From a checkpoint of a small transformer trained on Wikipedia.
Size: 8 layers, MLP 1024 squared ReLU, vocabulary 2048.
MLP neurons of a small language model. Each row is named by its layer, matrix (up: input weights; down: output weights) and neuron, and shows model dimensions 64-255. Each number is 500 + 40 x the weight over its row's rms, rounded and kept within 0 to 999. Numbers have three digits each.
After each neuron's rows, "fires after" lists the tokens most often just before its 100 highest values on Wikipedia text that the model never trained on.

L4.up350:468508525566425472499501540521468510481509495413498613433514505504563439499475443480393490494521470479504532528488453571579533479482511460523478480489527544496505523566430525564544500492499475512540472517493519528542472546541537567421506492527474459588481495517488468497540461451490483512514495484513528482501478481457459425489438493460486488459522506493380493513468562556428482483533513495524462510478471593515490598442504478534540463550412508521504544496551572495575530474531469421544481470476483475432572480489460555460473527494510524534529496490518526470484616477536453520
L4.down350:484499426446471526443505509494494542520540523454514424460457395510504501540452564464542533481501510544499487510457570468525481488480494544501488441477465514528519476477514500502446497450537489578501390475482502547512504484504526547525524465391515557520543474509576476470484466475619491514477451435482482548439461477511418488510521518540531396540533428514479599506506507530562445518496525462514479495517478477559473498521419527496526473449519455507471528585491532558511524486543455474506564491488538480444493515553568557550543540478537482469519527481489544486520549551419538543
fires after: "ch", " car", " ar", "g", "as", " h"

L4.up613:537484442411396548520532440480461444516505493467469508542536484523555477524490496449558554464506544501500431520464533437520517510500437450504480504536486557553475565600648522463521554509540520518530446481519516510483489519457503543514547519527540552527542440385531439535570446506454522496503526501467480528471473481566430537509525547528534553533468429557521462476546484455469474475504477561502478497509495506471477485547535449557502503494426536412416460487491494513511500496460467462498519469513489427454446488500569472512499521567523512494470518518480469490470607437530544503
L4.down613:459491492498476546516490544479507532557535519541461473464512534466490447548473507462548498531510520500393422473524532502461458482462481519468479454526506426449454497477539523517456462479454440488523530491557512568528432518428497514463455537514509536484553491526466492536482431547446502532510530560521475450482512522516474481548526472430547579469481509531521607504527490576522568552454511520486490554555511491562468497482535460443444511446484527533472447412447457558547477453520516442491455510462472518577458528502510470505476544516492537493474485517619530497547511573406461504
fires after: " V", " pr", " Pr", " col", " ar", " Par"

L4.up545:531537473527524532487441529537574461484543482447435508512445465438548503402535508498550568465552515459539474526468529447548560483552480474477519557512536557590566443478519368489486502568499536499496543467479507468454495556528451522526469491507498477518478540493523466529447560422485505513567494477547549512437516455396556524563448509578496431508487479492425426554467541533502485453482570495481532444491486554470471492447404497543562519493481486513460512564540469471487439502456446480460528455460484550467538481505494524450467520446475530483569466508573441496506539443443488478
L4.down545:477399521490496526459516459480470510481505511543560440475497487519576556509481537489470561467493410444491547545510544465459497510439539575437513481508539506538423529510487481509521447476560463506462500478534421487553521511495491459477517520502418429485442505427522466563460538520499463528447473538509585465594498589554511536508488554501502473539592451485543527480568530525498518441451517523449475552507583511497496527519521462506486486461521462534464492508471593436490506491474531563468523513542534527588516414606506510475525531511517520506507526488485546441517509484435461517
fires after: ",", "s,", "er,", "e,"

L4.up144:542467505497475554435530550502539520514494530538458477500473510523398488471506508470515481455548510501558435545540500496498511448511476501465438526496530497522446522535485566561472513479525476483544504474444533492615530551528467543478456505491520481511472492527543500493525513428484493518478548513455505477494494498466456471448401492430501455464513459563501403428508374527509559592411498581510500498463473461459466552465488491518479473541508493521475479478431510442509489528465470503447583490498474528516573493582613476508469515445478517539559489524506556479476523473478467393
L4.down144:563460482614521537507466559541484468570501518553493477573429605471485454510484499481558469418454469532505513513446459444547495500485471468518526425506502477487557500457525512524476467446542556532530508495494455496499528474484532549477486468495400468489532558468506486461525479540501502475493597517418488522475530504550523515477461489483475509451540512584518403533578483543560516499403535509495417488484530500490506562408479558425481534473451485497470547477474476492497396461460426580526485471470505555480516502552494579374496503569568540542509540499504529500437448527465445522
fires after: " S", " s", "qu", " tr", " d", " re"

L4.up147:500530540524487561518596527506562528492606514501517499534486565498428530517472515534527511467532478465504468506444502493522552454464457469470480502490545559467493449493515541527487440456445489497499499459479492532569501490508541543446486515561467490556506422545485404443450508518503393445450493550577499522508517485535505479492454479447512493484473476527451405566477526468469535475538458465541515492453472456387530551527531452524498485557528504437548472522447598460502504507463508433512521555552480550513433526514453470499500491549531470469491440537555433542447548557519495471
L4.down147:457565485544441480527462545466548528517452505526474431509484495591530529416567562436465543521538575495561441502453551476483516441450459492511457498507533511550473493460496509454514578483477501441524473499527560519503446452545516558576514511507454480447541498531532541503545473473439428510560542529523436558484447535518473481548549512509529468474456462510486523483464510497507521479468540520563453540482502478502454603510508479504559505546512428526494503547450424543450516444437537428481495541552548453526422505545493484517481506492441568478445531506602425569477560503465581518
fires after: "^{", " inst", " can", " charact", " ann", " there"

L4.up360:485551504409502443588547485501527450494543517531405463525496447502418478505467444448487501452509555463530503473482577534464594507518486479540500485519549536535490469521438511479461537533517537481478440419452455497467489514494461472472524504500460482568564483460550516534523466483498466540492470544516519473404620464535472451519532434446509456556520493497526484416482501558449523542510500575485527509481496594459466518548506517516476457517530515557461518507508574451480443500521448484565516531549539586467495516542503481557484498446489514433526490554526502497453536475490460527
L4.down360:463540477431480538508454504516476437508540479472504502504462495533478470553511468493535531492497522496464487503517512512549442496503514538506520548397547502498469553520527482451483470499522452415508475539465447515552478423484427519508449476502552385459517472527522492437532526589425514541608488474529515522498424542521516524454478573493462529510580420622476476554525466443505503558467480600458573564485507544510469486516562544462534545509533488525559539537537447488464533529426451444504575509497527506480508475488440490573499537491482496472484457525489507435506491486501520533
fires after: " f", " a", " o", " ty", " un"

L4.up771:479538528514465508540498459487584425529443464442545495485496499484480512468545531556507507564587481547551477509505519499515570488483523498447572463502455505484505539495497524517510454528550525530499513458433446512503499519432502489453489562535464513486509452448488447533546479446447535510451537517556454545474488511483457497478558491451486473379504476475491493519469445457428437502598430608460514537555551493493485499484479430495404492546516449485476480474461515525459572520542457468489479487474512530431514481488541475548493501510438529465501482536477472520528458462507439510
L4.down771:426525429524575480445474574598470494529517504450542484515549488479474461537510438550484502537408483465492492497490506531454482461491568461519576550499485471473484502496518542475586505559490505507497508512479529530583531551490540496490478529503494548402506544499539468410471443480442542522442496540543493530479526478468513495551476495443447441482513516572490516478453487492508494432550552560523466530539558530504509462523500498480489488491474506529450466558581496520477531523539539534448478527464501494565558575528467452507477499522494513506499438516492426459467419481514466489
fires after: " a", " U", " for", " de", " of", " o"

L4.up877:469496505450440442490450526604482481483422517563493497523448484516538425483518458590560557575520535494511498516451435448504515522525469455533526474480496496517511512481452414438492524539537437602497540458506556547475536551474517528477513549576579529498449504477543477490512518502562509485510509509522541432510488529487505423508533428508518504523484528445513422523543501577516490477467542502499476490511423530455578436556499545548528522472396550480476481438461443562459509509506504532476445501471531479456524514508541490533464452533513553451479541495503496436508544581471460445
L4.down877:491545431513539565468500491485501568544473504448551454526465558525455487532501476531437468513472534545495470404492493522527433535508548425475485525498502498515380508453574555462472496480500557468536425438557475493523471462498513513525561463508599520442478450466497486518499538466499566528543501504505571482487501523526467580471541573515514470559498533484477447581517478470537487448524533498514512520518580410436482540477533463427462496449528540420441500552539510450511470459524503535525571508575499447514521450491546548534505428482499469464460430532523516520527494472433494476
fires after: "l", "L", "al", "h", "af"

L4.up968:501542487450398454430509514527538516509468514487497532470497451486505480531511513499453528550494446570546513552507525432536549470521426461561486508526506556467517495508505507586549531451511520487515464526554546515456478517448525492463504510559546486555522490492456407490555460463432538478530525496486528514458522521484409452501477500596521495473496447484475487474477608531436479473486554530502453511532426539472492513484447471539551507464449463473532446474507481540497512473463430464480426531501482482447511463561529529519529571546507514572512472549561492466489620488511512455
L4.down968:490552505472478515506487497491523499535447483523468504490526526467526439527556477527436575491588510524464443494526524533508473435541529435474495504458497447500507498512573497465520501455523504509516423580531503526433519543514506519512498548443455527485557502534445505488517550524506536507524567529515444538510458497518531439468549509524490432478463448439512461537493556483515546560476496458553561491456485460556552482476503500426569494494419522483470498573532493542447541547487552592498483505557466499510524488439568568512554517510512496461503514531487456475545505495492495516
fires after: "m", "ch", " Comm", "iam", "it", " comm"

L4.up984:494464494501479520523463477525435441581546493533539527462532533569518473568520558581538499492507528543537469523571492459558491511522508452520538564525443514482501522509505512527559455544450517533526510511536499542485424469469486598519420522482481512468479438557540436513510491462519501460500497521528547498540467477485484496405535503454505483463480448504433469500492522515495430460518524485544517554544591533460477535488491439533541537455469450459461558435510464463514512522545476514464497548443438475430533457482551525517482508480569494437500471535477417539477555532540595405
L4.down984:533504526454535535506507516441455510475455451502541432478418505480526511535429487462480415511553475489522498535511502485521485515541459542479418451536517516465459563570472501465512476535492459495515439491506589463451505539561547483457499506550449454521535471549506573514527513483554496545457433481473507479490528501512555470502460502555433595523530512438558525594518496515527557578464540470532512404431485530581524505533498486529515453533480528506542438475451487472468486476502464491558441538520534534485487549589448417487531537590506476414522495487491571484439511540475515494
fires after: " comm", " ex", " ass", " Comm", " Ass", " Le"

L4.up1022:481554517452435446540559543504520487503442511482474486497437467498535602535528460525480537466453503461470529437482516441422519518478548493519429537569518553556547501461504411468497467558549542493537484487472529515493471534532493524469553550458495530517491520444539428484539519512537509480543478496496544506448511404486486446565512512489525479520498495571498436515533456551511538485516545523428493467513444499511529522474488477517550506528518455534473533454499520511489480478485414467422428536443502426439488510497573416528498541562463527494485555477496531523508537557523505453
L4.down1022:566545448601526552511487492425459552463526581459464413519530566470495514549524513496471471509517513424483526393471544497514518494523495522518504545516538523513525447412503487477571456532536444515510500506462514522500504479483543493489533477462503525428509438504468457473511507459496494553556446479429491511573517566581474486521374473542464522616406497463477463502528567481586488524549500411475504493529490483441536463492494497478452495450561577599486533503541524492431511493504532507437462585486512423521499515502486504490486568514541539531482457509551414556520489505419502478
fires after: " Bl", " Gr", " bl", " deb", "-", "’"